Part of a small language model's weights.
Architecture: LayerNorm before each block, learned and rotary positions, no biases in attention or MLP, attention and MLP in parallel.
Training: a variant of Muon for these matrices, 900M tokens, 6865 steps.
MLP neurons of a small language model. Each row is named by its layer, matrix (down: output weights) and neuron, and shows model dimensions 0-127. Each number is 500 + 50 x the weight over its row's rms, rounded and kept within 0 to 999. Numbers have three digits each.
A block is one neuron, or neurons of one layer that tend to fire together. After each block is what it responds to, as a language model described it from the Wikipedia text at the highest values.

L6.down69:558556494496425414534515442508571624528574538494411491561585560545503551550510403499453554487504521409502497533511381376523467468546568448503545531471615563501514498374451518469563573552422422480544512563470555428479419497473472531565472532496482483501513504388553464512522519458501545405498499429541458540470506397559463338462452471514521613574577379473558523474502537377477514457546
L6.down360:527534621493421486434529501577553573562366427456580547467471494488538507478395505531453461613499476451499511643580542365461471452429534508432476571532533550393594500500492529517496480505579491472478543593516530521507580518522493576551579400499444498481514517487491468456444511529556511415514428441470505499465464470475515501488458476459450445524439546548415536470629523480480433491465
L6.down885:372490467442467507537498429561517475394574493493535386504504553480477488588409488488542517438499516546512506452393570528473433521620472377523594502525433509534494561530450556578492524491575443531496477454500388483456422524572508505600503494543500430527500518467501528399460549512465533431469461592536559517512464471467536522487512590514394381494504492573587530537512458461475584525501
L6.down1268:505572527476526497483434481498549532444608611501387520471455579457551532492612496391578444490575444588487467461453497572492545551449431456500545524553445486531535446550622460653433515485506560515516422501532351619465440500492412523513480543505544461485520536507417532433469444538558527507483453506498474559545378458532532517504505454448460445451509609526474476511477503539524555543456
Description: Past-tense or participle endings like -ed, -d, -ated split from the verb stem in prose, as in affec-ted, encour-aged, compil-ed.

L6.down202:517469481493511467551556504501434562446490509520498444453526505553575518457528585515589524461475506523428529522411524483459491528456434530485554499455430451508378537422475397491538425438513515493547556398465519445445467494451506457468501500508491540505445501541393504459456502455531469521528458544507547518532483554502502385497467546421514499489522449534488524572440496514538544560552
L6.down874:521492561496471468497436503589554558492468555471555570472547583551549453408443471420534518487568457547457518516510557470529553526395453552568522521486506542537491583449498406644498619597465518553474512459566462527481500519593550441583525445499532495481567400418436518418544530515499453373448527432468634525530584548587531413387562528392400456468437574488466459529552440615561504485455
L6.down1303:545480474462552529493477503476532572532512548520496472472481479499507501548529501583557511433488511457463480454504519494577514418387545450502512484557491423477530467555555476437494483517454495426451469496507523506531430563594409496459523558505520508464459458519516533497515513508479563573472519503556492486534370465545404487527478472566475559511522492400524492517486560534455445446528
L6.down1529:508378497459462571508575587536447459466476462503440587457491499504547416442502500514537533501532502544573435524443459459512500525499473589470560494528396576523515468516508450530481572510462524513481505514514407473541483427489524562445515526445577555536537508483458551534557493496494513391573503400533584510500423555511442449541553465465391502573439449518482525532527573529497539440389
Description: Words that start a new clause mid-sentence, mostly "that" after reporting verbs (stated, indicated, found), also "but", "and", "when".

L6.down269:346581521495504514494441526518523592546424498515479504450441502509455589459540511443516470499445534536397434570500505527471550562507470453479550391436518603444538557454470642456495487531444447387472484592464413546513454429434383482510546556471472553481511427433584392458535541417541472537502443481388524541556526455526602538402534479539517503504473534542584414513431503507487508470513
L6.down764:497538529495556505545507469511538586431487564484511469479463461549475411412476500434577527460515462597529473563497449472381534472603568471516502447494584450419484466528463566493547515428484502550496478435503460516455522524438477531498534453496510549412501469453524447474557574502593484529543564385458474585591448373502525380510463524501473577442429526511507468538489625512526461481423
L6.down998:495542435546494482501441446537576503477490488469490450557543514484494480518558509507469529546501552463474601547520520477545491398506597472576425509593432528515501516416450525463533568535563534430536395473456505448510461511502639498497527500466582561541556483502501518538498554538465543556452548430440500616471474509396547468537526586516443507426501478564360541484443508514587504415449
L6.down1487:497589449546532497456511494518536560561482585558543438535514533544377543501541586545492460407513517542533573512497434573566490465496444516496493597461500543421479569386535489508568536466458493460459477460563479503419518507541473469520499463477485501489468526482452594539441528452516434430546450500543494557555481626509450581513525543565523418480504422515483528407427470436456600499496
Description: Short subword pieces in the middle of a longer word that is split into several tokens, such as constit-u-tion, partic-ip-ated, Con-tro-versies.

L2.down65:493437516440466438563548556457508590604474486478429445428556528508470498495533490420521447460539602567519595496553548500467533534446476488465514474495396478581569483585493496597625467546455492449479516508488482510506524529464540497435426585471533433416493489554580514543463478420466427561586544457465524531501483534388473531472472475582543525502521467510420518524441550439571439481558
L2.down544:570574427585518567507434513562586531537538445495570519548549505488517524522575528465529523461475485440468600514581456481466470553527576533506491517484427579484465481539491451451520474560553518557546527582598491394510498551523572540505455477553533440523387558513549512473433533471558600559473413529520476436487486590555502432510512505452524469549472577556475602494490503529466561546459
L2.down932:515454505487422492548409520516443488450514457501490524459445480494460487447642453576457461391451545532503504502523483496482451493437507460490550526448469535511487487528511499444575456440600505552478584430509592571535496470470516546440471497494559521471515477469462547502453527455475490427491486485459493478396445468475499511561433505641434436530557475465471524550462536495537437441544
L2.down1002:407524552546482549482493479520474536545464446526477498483567580628344356413525434486480515526585542510461525533435468540541451492518459486454478506464504574473416474481494464549516520527505537528548479442498490616592504467457510510446471449540541520508476637415544554516580436480568505462471425546408462520425520564537574531578466562493504509521446439487475488573513541548500498429449
L2.down1242:522480515542490530532534449486535455577480439471458443484511520483502465539486539432538508522578526418481573516493508494572564510451562566370580430525458529448484476416476501484424425483563448447583474513567545534421565423507449407441504452520514409546498418533522560485503543530506532436427442596491515616581512558502410470507486569496563431513565483500464417457529539524508441531550
L2.down1291:509532512547488536476409504543536532544449424464473565445542548529444468513561571462439556575518576488549474522475491506509551495442472356482481459460444600464535478481543462430536417459478465546480492482547598612408468484489572527384474475587462544472515560479508496521513467429475617436441533411386460559518431403531454540492461480578496499349431463492517482460477540471525363516469
L2.down1472:467536527473486522538512509537417399523503532440548460533537499502520527504632548515581513538500487437440486428541552485415466581463477495485533464571464567421505481483471489517470395518461493475514490477498540493459558469448470551567476412478559548345519439565480580467593590523415494550440500425485509575411470503558516484483544459473516539521491509447501562495570496572519507504520
L2.down1519:483553411497506493482432497549436525474462493550571547558502490537498499488523508458410492601571498396488513490565475461564512530520453423514493438432474513549645488429446510565574486514448463481522478568502533541562576552469436549505473535502633472475496456600539479476529497530541506528525555541430478468472528493516446381420538560490444459448581444553475556543535551541462441527505
Description: Hyphens joining two parts of one compound word or name, such as line-up, COVID-19, post-production, Bates-Diop, plus occasional mid-word letters.

L8.down370:363400585553463513508577430559490430570491496591555499513474524530446547499483464440534544447516529437564455526510515482512574475488506495528447548522574577500481487500481495525552523458537578571527511499472504433509554457524500397526425395473471599460541532590550472481502442481607426436499518518461652578531484542459453517509541484475454480514514495515557431494539529509542516462505
L8.down461:465446494439513578475480601509519430468524528486454456557517484405506509455384538483521510466490418441424519463424450550496500502496405448511555414432482504574410500547451448425463558488536562433482529536524486521535451469470525428515498445513535497461560548527449491561450516503607447438528492449426549491472452516517413557555484370591542539512536420608493527481493495625577508507534
Description: Past-tense suffixes such as -ed, -ved and -ted that finish a verb split into pieces in historical narrative, e.g. dissol-ved, resign-ed, premier-ed, especially for ending, founding or change-of-status events.

L8.down57:521433412538448506594430493590471478623483530450522419442460563575389494435515513477402567483461501579531528387431503436460514519480520484506486472512500571522453544539565470469541513464393565427645522551506502566517507466515500447436511446502549608503528461499499514473603523492473511465512559530548535403534444560558471533539540494567572467505518479512520417603566539531501462499489
L8.down666:479489471482459425580503411537580443525526599528458543531470476533502454511554412575459570474492539408553479437542649461443550553457546557672462507505473496529468504418494467455550490563453490521421489445551455413428513509476569525521478509449561449507495466592533538513514470392564528480525508501579492518525561501468516467519508481533454524522581531560483510358516419474421484437505
Description: Numbers in sports tables and records, such as row ranks after a cell bar, win–loss scores (1–10, 5–8) and years; weaker on mid-name word pieces like Scr-an-ton, Cl-ar-k, For-far.

L8.down102:576479507479463508474531458475449548539469442549538455544467459544485502511466473534485512544508483523535589495608426431518506469481480485567458582476506419521483458442597537483531403428454480459599546573488497497512397497407483472566541443534546434475488564508571553515493604468542504519463462588569445498479461488451436534493482497448514432446562504482539561503506429519544473470539
L8.down291:566591472537568592477569501570513544607557467591569455542499532512449585493428456516562484520471380527517460490567570563458479544486485473506407489569518561440473500427497559479534490436528517476521422507440457497532520527431526479464601529484545413458477504553482547553532587536463533550538510465547495529385447509490418540579531564485503515503568457474508518578482548542492562450572
Description: The token "a" or "A", either as the article a or as the first letter of a word split into pieces (Allied, acquired, away, Aircraft), plus a few determiners like same, some, last.

L2.down189:534548504483568493457447493430482551450497397488469452546533536512443467463382559545499496449551466489530508510418506622585593499507505429411461498507483477402463449443478503491504486484530548541429517525496429486472523407437435462513501505406406504548617583546457468522451439524527524455467558493512498440501567494453513483464506473461468505445465423537480543463541492429448521520609
L2.down282:605444467618465607521558539485463453532470567491491499524361617515490441379506512510510533532471454468519408438466522570483539550607545479531479493453491507433473528496520459535508508571563546566465518509495465499529425476491504545423580461522524476464468490498406401452501488438574415553476545476486577509501512496565477586560607515541457553431474477552471563540544418557512548480475
L2.down734:569478571537572481516462466523435456560494499469504554508480462475541468419479543539465540577499453493509498423416522619431593448449548543477455558500511461496435576448453488474491641513484462471524401571477511543510440550520486461585530434353525501445561432448504578491551550536593515554469414418446493573530495508406478408529422487474478564534421512441559495538508529549558550442559
L2.down973:566461506390470429479399488502476556475461421492465460461526448513504494523430517444490541433525556529449583505560377487516504510524454514438557556532485533558566513407490461494476466490457456438542529512478527530457473521527616463471588529569549453474421515514557414445466507538536456429545520433525579558427538594514503426526534467455543505484507498443472473445581542479493402453423
L2.down1224:466506531454555430558348503517446487491520489486451457518540427504559519430409431454466533520483445607495473544489462508558483489542479434561534497570471437571531459522570483505596500524412511530486423486475508540465615514437557505455481509470469483545516454530518457548469595475582428500535522526479559489498520529582535569414495475455581497594504511503445523450487449474407434462497
L2.down1281:536519474538545415526580570482475482526446472467494521520499542464548459468516453492560489572411497500480520476529524385501418610545480490531566523486584452537464565434451592531532481435488510574456629452498415525451499484384563524485549547581499488531519470451518524453493497439445483374477486491520363423478472527427476607494507554557457592418531509476434508519533464483507480459487
L2.down1332:497506494489536518442489540477493490460515474502437449624516473565553484558491493491443574448480501550520601520562456461594456496517489545488564578465465533517405431491475536570423422501419533525383589511499488522483460589564518478502550483486500492520485499544594679523567410553526482376440546484501477659455378498487533525467492549533469499441475457433496469533550409560467514510529
L2.down1334:587604507469529460482545562452503483503465575528463457423571449471482521500519461537533583482420482516474478585593539398472525407518477475444513443547543527437407490575444495477468621491444449498501513596457556485471545483576461516480466469500503509501458491492481503533460525497425406523549413475540529555420449508496539442447393517478531479492502502474565535562485509548525537473577
Description: Short word-piece continuing a word begun by a separate onset token, mostly "al" in qu-al-ity/qualifying, also se-en, se-ed, h-al-f.

L2.down88:409352433494506364488477498389462440526478546549451577441449391474538542567519502557515420524551548469477527460403613619501558409510546523448538608509578428465489633473473513502490472504548562445500456512520482489460405492499462512455499469410528575489542496417539558493540530503456573452454418536550457470583562539523499547489580476406519523510526471476504428462532576463494518526435
L2.down145:466519517498461498462576575448545468449541420511500462485407564496527564464545522499601415518520505472530469517516434404498511548508506441521544586506483482417484548518561490500515492428461556565434514464460601638529529489455529508494534509356448471473527496552438422508575560507481475507572514525551452540501491487490487462551475438424501555483456479502576430532550493493386541542500
L2.down265:430515534507499473471532351543421460447508464555460515477369520517433419453483456432485558500502436504492495483480491403580593504446550516564523546445475546596566435591537490477456528489471477512465553560554465585626381518488545475420484507545530495385430396420508463490537443510570453529525525576559521533492500436537510536533565465484454494528525526485546534486494371507525460545579
L2.down440:480473430482516567522386477508492577368580615484493421439494491472415462494576500514455506486442527523462589483459482528477535477576473573516457486450557388522451563493498513459549426501418455606504479488483507533516483492528520531443469501484556477417523432518476434538437505432467473486522619439533504428423369497569515446508517459542501527510523515519599512430478520440503532449458
L2.down585:410471511458392560484511464573495553441508471486521528423468494511495431549558498521505511472484437448525546449496532459501572433448537489577585571418423541409496527491399409507566510466543404492434520501520524527444508430425499557471464521505423489415440469481529542391350520547426480532415488531546421366483530519532567529364459542449552578465517488538450505412547533557483511522448
L2.down679:517502540489532494594416470551482467524426395570421529564511553509469537561438469469418508474549532545470561576493495449503465574511502561497610536542511429489460505498473423597516549553388494424514545426396501620447478492467511567511527556480539497406519518522492532525514471495534512455468490420434491618503455526628505528555473527496587443537442537563518520418658484564542483512502
L2.down872:426457522456529448573530455469460496463477447541522533484495468579426530381448440469611439479562421544566514436474466510532511591565533477489468599380469481450494431432654480521447510464498498576531522556538484480501561555487515463573501498587520541462422495511484505505572554470518525558467485485535649541556475410434594571413444426471489546524532519480545493435485476521482453482430
L2.down1364:532545442545484563495523463524469513497513421442515490388551515550493421475500532538507501568479499511576470423573431524502515497477505483512543535506568543503443447480456439561525565442556445478470513470541519492464473564530483538503579485411552441507438474423439494426496471513500511554514527482515493568438594460461488576534494519512494457514408481502531472592468522564441459438527
Description: Short interior word pieces, mostly ed, d or en, inside words split oddly, as in c-en-sus, conc-ed-ed, Sw-ed-en, di-ed, R-ed.

L2.down14:527430480485585541442497557532481507410506525410497508515422549548523474519546581586520501554519545483510508511550486443466512457549564491516440563582462453491468500480553534464502480450540543428631421511514502404489451457404523427514474497440490492516411457520494451465515533578491483501545583498457526484538494694462538483486471549507536464552496519568486442519495497498507467550548
L2.down67:527485560550393452472480531555538436404407533547572410413438431518403451439503486511458570439444414594556491593571538494502454525427407520500610504423503491465526515353494482503503570471462522501529592477573573505424452555506540439463545517553466499467437455525517524499547406549497518502517551524560556532420522380537562505511493476470529507428579501455463460509503469529518421488492
L2.down547:457605580544522509500578533562517540409420495515480483514456480521468451483487508606519413371570501390462462440490517449562534502410476489541505451495474614500513564495552565502487478509474500420554624471465506480470519494519463516515441468550520545467475569552578461451568497479456442582510544464519471504476435560592580534513475495512317453537540485537449559511439470485583604497476
L2.down593:517530453480608595505527491561459546510519465453460587535572442493459477516518519462554525528571449542469532519474532453493567517501490493475531483557534518538460540523511506557507594400504499549566569485493535458407580558557514397453508519585426498459478422509584510453494491533508585462483430405425538469618558479462559370509442440368463474568510530479537496543535447486549530500668
L2.down654:534503485467525491440547512450553573446505541538623489475470528413499567558473388480593487446548463440425566520486449437491530557516524447545443520440525575493466558477536506467422422493496495506609504479516402531464531499502524599534513550485535450496450494517443393502464518453415552506523431403513483552523418556500495440562455454486579452541529483487532608467392493603496458553560
L2.down1097:578501574550466477502526443502516494533484517545533450548600560455535545536453426451470476394574617576478524487476586471407501519511448483478503447591582533463508447483481551501535481504435565378500490540491453490552486418481480509440514519526506492553374432544552534467521486522579560553350433540468411495472556531503513526487433443570485433381508526554499474460536540447480512529523
L2.down1178:405552542615564515594444525470494480550466573500499452498487526505523516453514426399501391471439422429517557517502579404498558593555511473514545548403547478472441537412498539548377535423568472490446520549525493505392589485454452529466455532406444491617481458506476584476466578501470547449522409491566469416512520470539460535475468555507432451535527510499505536459562519516519565498458
L2.down1180:430559553451530468493523536477548528506420498473623513504414514502563484597455491504439508384410434545527386486492457455430420536465483543524425518486479482591633521516521474478518450552500502500510572499528388516425501543499466496550511520472552538359393493515600486418527429555542489461640588509602531513480491500405424531524508491602499524493485507505453446555567472485429531578509
Description: Mainly known in naming phrases like then known as, now known as, constitution known as; weaker on also, same, each, such, these.

L8.down481:516456474558599560521510529573437454460516523594452490461531513460460601542577469541502575551549547489504526444449498621451534499435513590497506568496518473493530517446481453495526455561436495524499499556528454454393504502513518547518482512545548449487467433482618481450470375485538496562535541520487471533497509555558445579445511451481453417467512476529503571479493514417409474532391
L8.down1256:577533535476438500543499510510388463546505512481517459462471487483472542473482520473517470594473497554474447451454519426477528545475472554436416451438440501327555520599538457513581533488460520577496518517472551551526501429515527588428486554524476502478504448464424569479493498446590529555432500398479436491575619504649547550532388423458538499529529493570504532480585425535449513562541
Description: Words expressing spatial location or direction, often just before a place noun: located, into, facing, at, falls within, outskirts, fragments mid-word.

L8.down484:474461518596506517520519559429458511477537518570561467527486445507481400415580529470540514502470553504496520486486461466455520490535509479417577492523467616553476494477399487460545545528380517499503531528460445596398457383476451530454451470442432559494497552549556581551499530517428531430472557516547562574475557473503471451464469481493528506405549570480470497476514554518512538428489
L8.down644:472509469505511483537506558526529485516435530558413583507540494419521493532398507464480518558424473488580477542518582538475552513465513510528613522469466612497439552504437442432440512454492537476550444525472575468465585448348569491402399507467465459510536469604478518550467517548560527527457444507394491487454415488529500506472510478429440563442507485573558527525383484474521428449450
Description: Word pieces that continue a compound or split word, mostly hyphens in sports results, as in Runner-up, play-offs, semi-finished, round-trip.

L2.down13:582474488432427445538618519488507419479582566479498451504549547468461523582471436504557472519461546586482535462443496503488501415490462521454408544479410487438533457507377594524522551536433566472462491388515426444480533543457500524553575578537500504484449509570450453541536500484505555443488434603610450476541533500547498416439489452460513538490513471545520514474553578496416437509556
L2.down105:413514549575503559501560487546544457525484394477537517444506476459464512540466565474582465517526542415519516450516562587491523408412607517567563490518399511460499411438450394509575480521573483443586505600534504531380426478412566488553506438458482467492584443509425435515571496422439534461411545504523508470492558560522458549424440629454504547555482472483587547466389471454484394496458
L2.down513:414490521445509526511444391527535543575539445567657587474413452497425467476548436499543541434481471438489402561522498495553562527509467467519508507418423485478462489530480493527485547481487602500563487507488469505530462526453442450454520563464461467547486492547574495500436532499543504578540492540541475456480380445582509518542522564390503468468512443457557464482459513500505494568632
L2.down566:510539603492487473465438466479545554518540440460468514462533507492497477468429473506492530478475411600491502580604544498568499521535391535495418542425537536510518521475512539403471492475431475465473506484506563567471521577453537481536510382455484571525481601488485466450580495500510418514536562508520489432517529452578506583502667562458507496550557515536510462373337498453490609509614
L2.down624:507442419472484501478464540422542559422458435509494509509456533399458467450465517529504533470516469479495517523539468488473598557580582536462434469523514378538523546504487515498566508506426579478547456514447583452452486466510577587507497458447443509515516506498445487475547452560463434427487482558457498451593547491546434481511558462545470515574553515508465470450458422545349477500504
L2.down939:459544605479423565427598457448492488509540500478484450545526478566437501482405406568435509486426529507508509469568394487555493475468490462457553445445511512481533481514575479570497464428450561493559548401480463554496505564466468505462438597378527486515434503607502514489521452497504468459597396452485547610518505431476563444556501430441440425534451551561572443565413499468535517557519
L2.down1128:460471579431540455490404415452513496559536468483505518474389456531482478475529526570538468511560442483612480480528454477522527509523481486538454478580404477540530514473568409543577536549471609463495532553448547497546539567498559492482458464456463382524397493535488574616456469443494455528510595476479481512551476484509613494493492543487471488499515563522496423444495473529445451471391
L2.down1384:436502605469496470610417386582578555499563516460475621451477415463458561437518582474513552513490497506574487469456534493547572487553543504465500417474491481524458430444447470484427541511429439490464500507470444497369455505487560509451490439444535495492465541537539375519472503459550574490531494473537430483485519574550387484469404581504482507452472484569540700385469514568511503541446
Description: Second word piece completing a split word, mostly y after "the"/"The" forming they, also these, theme, Steven, guns.

L2.down87:522450475581474550459486561418489481524479553619514597467532488457607546469487490533580417530402537476465339484534542562542483493494467468521476543519430481433528558476563422482505568566511493500447494507471456503556480481503489455408554510460526540483476510528518378474507452467378491417552432496623600503536507505520538490453449606434546441539527533584422505541527387492457569531492
L2.down101:559531511497420612472493531558525456481494498526536459540520452570510554462547514495543450591521475521483474468506425436504551583571526563484468423469600527581531542513520515531529519531515460446456493566531512443592386510519438528430525566438423477555510479456515406555477512503421552498533471444563550433527570472523499544475577465517480445506483506573592460473424442456542557519548
L2.down455:430485598564570515491461525517488534521479595444527573537547548445454579516462491632551470446466520490515505481504456463552382517548551483560492501499537510590474438472506517508513535421443548557586521394480565469470493483480540407561472418455507548518464509559530568545498489518484562611547543546469569583474561506466566438506477395445494467477535553517602454385503473530508394491466
L2.down705:514544468526493520492507471552530555543547597489470502526526501540498495531589529372451423445518593593432517439470523556573541536483443504541432447404581412447527517527503526453541538484544482545519507498464529583540487479501542544487478518430522506529557613512481476449502533501464460447503535539528529520548471441505526502577457551520480468564511523561494520538499507515517451468575
L2.down816:429456553461525550493465457513494431461436478428498437502482425331563565555534459477470460446502524498560462508532576494477514504434441541531515471565528485533549522587552526509475431522459482523574456469502546504498478511456458410458486557529519523546463587497458526458470510518488519475563616590490514471511491536444521508490513466480602610496561515506458579435527494502461438444496
L2.down819:490449519556408486502459574506510520515505526528430393440530460461517396569594536485482498485548487466573475451381440619385533513527513473356484494506534403550568461427518527536492453519445405545509545543553499569548528610492547538507430568505415541470534477525512456499461504508510486416452466524446470486518496512492499482442489519546376523492439480455484499485534516419520551565497
L2.down948:450529501459417493570459507493461498619502526496592533533459444494503521488443510481514482456447451417487496466545467535485545376477480537508441496452542523543531472437373524456589508427465377472403502634483451423463494517519553445553558596472495505468559557530561446441430470506413561510453513579583571445553518535471505422417477481464527480462504508449585544570398481469506534589439
L2.down1531:526510508488473528436504459498523507539546589453419505429581411495511508391550489517468508437564580486448335561557538545462557525404554387514523473462526519514477500485471518492487610514513539522436567499419477472452525392462518466449570586574539473496438512623502521546417575462460522459530533511509487553449591518559437452571546555519487513503495524496534505385516541578524416516491
Description: Short word-piece fragments inside proper names split into pieces, mostly after An- or San-, such as An-na, An-ne, San-ta, Gla-s-gow.

L6.down699:464514561465506504467533535528594604527443498536413560591539487474416457566628514467495527479432464503510519472589547555546518500501629526526476505450520442422535510495521457525537459528470470464500592510476446482541518591454476550531469455461512545479478533521443522521576566538442489490442475480541518463447567529524490551459457528553497515608461567537485560519546510550488411389537
L6.down1217:522522578496507401553459513439542599465526426515410531428539471545490584463456510521484495546473448436578398519554456514509499502545466468543355443499394543485419520456453510489534439488475435540507521530550423475460371418529555492478601522502467488394537494477511528492509514508503461515433576456528533435520589542500538575545642502521495534461464575544533447496407580468531487511521
L6.down1275:524569557528591466465596455419639609525521490533421486387565464598536535498442515520469568458555568464459452473506557524555519496562549382500470557499525561532469459505472516551607456485506500558467476442501449381458364536492532560448514518478528545430452507543498510480454526510511435460518473493528514516554499507406578516522573551467523482396505506612562509440444541482586403533396
L6.down1513:505484522454520530601464536504553514440553515588409476508459545462522547502469554424568451550550537462554577543511478528545460457514493494479549491489408525514595473565474606491459514364453486489526551511508442511579459513565404528452574607478551513456561430531467562462472598548500520544515502511480531469507439518523516571482580481421610486416531555563512490485460590422494461424487
Description: Middle word-piece tokens inside a partly spelled word, mostly names and long words, e.g. the "a" in Chic-a-go, arch-a-eologist, Camp-a-ign.

L8.down18:521541430371466494529524456400502564441430543510588597559508451488466441593474501591414527567470508537443448527451472488524527513569536512462444544433435477528590498535473424569529415483476576387521571476404492478541419499451474586391516534503490470529485548511447488497597492517513456546479449451564480399410489558425487413507512550461461495548560596518616523427395404502512400595512
L8.down1053:447461484526527429514482512415542532501567533406538577609512525394461521444565493585484517597515556538491426557438472497451547441500541476554577458531512517544542529452471451577495457530497500438480495369448485609543509511467446440480501518511516462434483475397499530434544590595371508534477461571563520395526522548436551417468517586481512496484533529448525415472428448576463452530501
Description: The last token of a clause's subject noun phrase, just before its verb, such as it, he, This genus, or the board before was or is.

L6.down213:533565552437520419547524521453501529537577479535456557550493523444545513555514538451443421527504440493483464567582424437436417494532444432468511497502471518515517481450575498513485496445461533426472600490603516574438485518444507529439496522365517534420524598547438500480431466518478465542531570520524543460601473592493423610568605467576527446512566396595450465595557485421516558518521
L6.down412:510509444601418450485524458454401489495477466475456472501483493530496436523569412613488483504523629404452465558474545454501450526501566425538511494537498451477509557403462420573444460498439606624510496521530483502504503515490499502434525630576559514477584571563503424536570477510483498530445592517461488534550448544518481525584476552515550488466515550478475479563538527425452517553449
L6.down896:485568414539429448573561477566571435434470539522531550524599498549452417570472455444490506477511594521510520399488424519421522438498579486460455473507444464478586485592460475547536530516522544463551443506554439459456566468547546599525488390408571533559473491504509462505506507490370472516495464557437423510542487541531459533492559574453491442502581523514470559423438467468429447447451
L6.down1366:458431463462500433562565546470541618460510521528488600510515451482493599575544492433574518572501540444485515554571497447478476479461450404472505464439570460447570449525535516525489493491501531434532514540551545479467490472534514466476552525444434538498421553583463504486533576504496582529588488547535558541428530432542521480536504529477525461452447506408474488556536512497481548520411
Description: Hyphens and other joiners (–, /, &) linking two proper-name parts or compound words, as in Berlin-based, Austria-Hungary, Hanns-Joachim-Friedrichs.

L8.down499:521527550530501499444540513505506479502447450520413506522526471611405517513553483498515503510553528526570497454448471538595475480476517445506505504557538480545449545477506436492562520494519482501488488468431499446479483464554498508462471482478471534504418554544487466551574425422591383407552542514541520520464645595473620500530544459566461428530450564514471563448436546473360503461433
L8.down1168:496394476432447448443432525469525483489433602497526477515464478479474501447530462479446465529488453448549427459482486515493598448547573503508500501480497556536518463484566435439537505551546551540510552520575545451505464439576519429473506455467413511461499528497503485480489567451511470472513488513445520557537531556535517441516481464510414467502469472467480591506499446401489433515483
Description: Short syllable word-pieces ending in a vowel (li, a, i, ri, ni) inside split personal names, often in tables and lists, e.g. E-li-zabeth, Ibrahim-li, Takuy-a, Yukino-ri.

L2.down10:464406500552490488382516533469518541479494529513515546530437538597438424498540471475524500417475454498514439508404490598552518504453527464471457509468522459466443454523502475528529514434410481502501536459516407566544491530563449507497459505543408519495646494553463507465508446478491485521535503546560513521464404490502511564449514612545501467547456494499420575476520520485555388513576
L2.down70:583423512467560530578560545437498575432428541564601530432514558538434470546469542468522558581510419546534570516530470346404560472419494444365416535517492581438572464424492487495547630542511542559464516538487499470421450509439524537518545514472490376566557436455518462474445413549466541523613549483487476495503560512492497528469466591466517530456471494563450536517482445500452450534545
L2.down249:440509448683521540537481422449493568483584436511486453533475420521497544544496476464473396477615515511532487571460452558598602412527574440473433493542530517477378452530548544525557489508541551572541429479456476515425516529529516547478498476570503422551495501567536456428437583528450531444543426524601562462546550523442493467502438523586494531534555503475465558389581419452494433381561
L2.down519:319550492510477464516553467486489438570573495505458477471486437529408496459501498574509519478541443547558488572548537489426470469487455432515542433544444523478517528500501474548510548530631476503536492450476515540476518548550444438456464464427464609547527519559462517537491550545469450483518480488501489503472377484395549580467534452457437392553511459477547576446467465476516504376492
L2.down538:531490479563500488483580507550461497552448426423514429493475517570493491475499436519573502505542595474451541480434471488487547482592585501397571413512516578550608463542444460582481542459445519522524443476519525480501449499536485456539539520535473450487575487544475446480418500514470587489392564517579474533520485500445407564501510424454472455582444563451495574386595500507530500418478
L2.down582:555420578508438453467482516548489430537468428469516488596485526499469573528411426515551519564488421525466471585572515451459499518477516523433498462457448598514566557574549435468530484537633538496354467515496544435464396529507559428556505452555602441484472461496464552473453525446532516450443462436626523553475378498505515527498489580417583527555546437497509437475521462406596462452489
L2.down615:507444523539540491477502495506508609514427474461529394491537566408560485473499441580564414469508497531483529448589402382482500515533444484455540500483510485458461477449525494544571525562588494546582545467492494458530485501569593501478506474506506491533575563471534446445601486449505469600553524531425534508474599443426502453487552540493532503483401532512596398517513503528542434387412
L2.down1313:452508558472540401498360477515531585497466541448506518483474488494478587392529518507442564529388511503474490572446604423520493479540452420474535436428542452412517491474597489557582476477465474560514561391503409473592505471442421461487514422454533532523481512506494503479463495570496486520474549557478547562533555586523495506544460521498563424504464474526459424465421529478446546454492
Description: Short vowel-plus-consonant word pieces inside a word, above all en after S in Senate/Senator/Senior, also in, on, ly.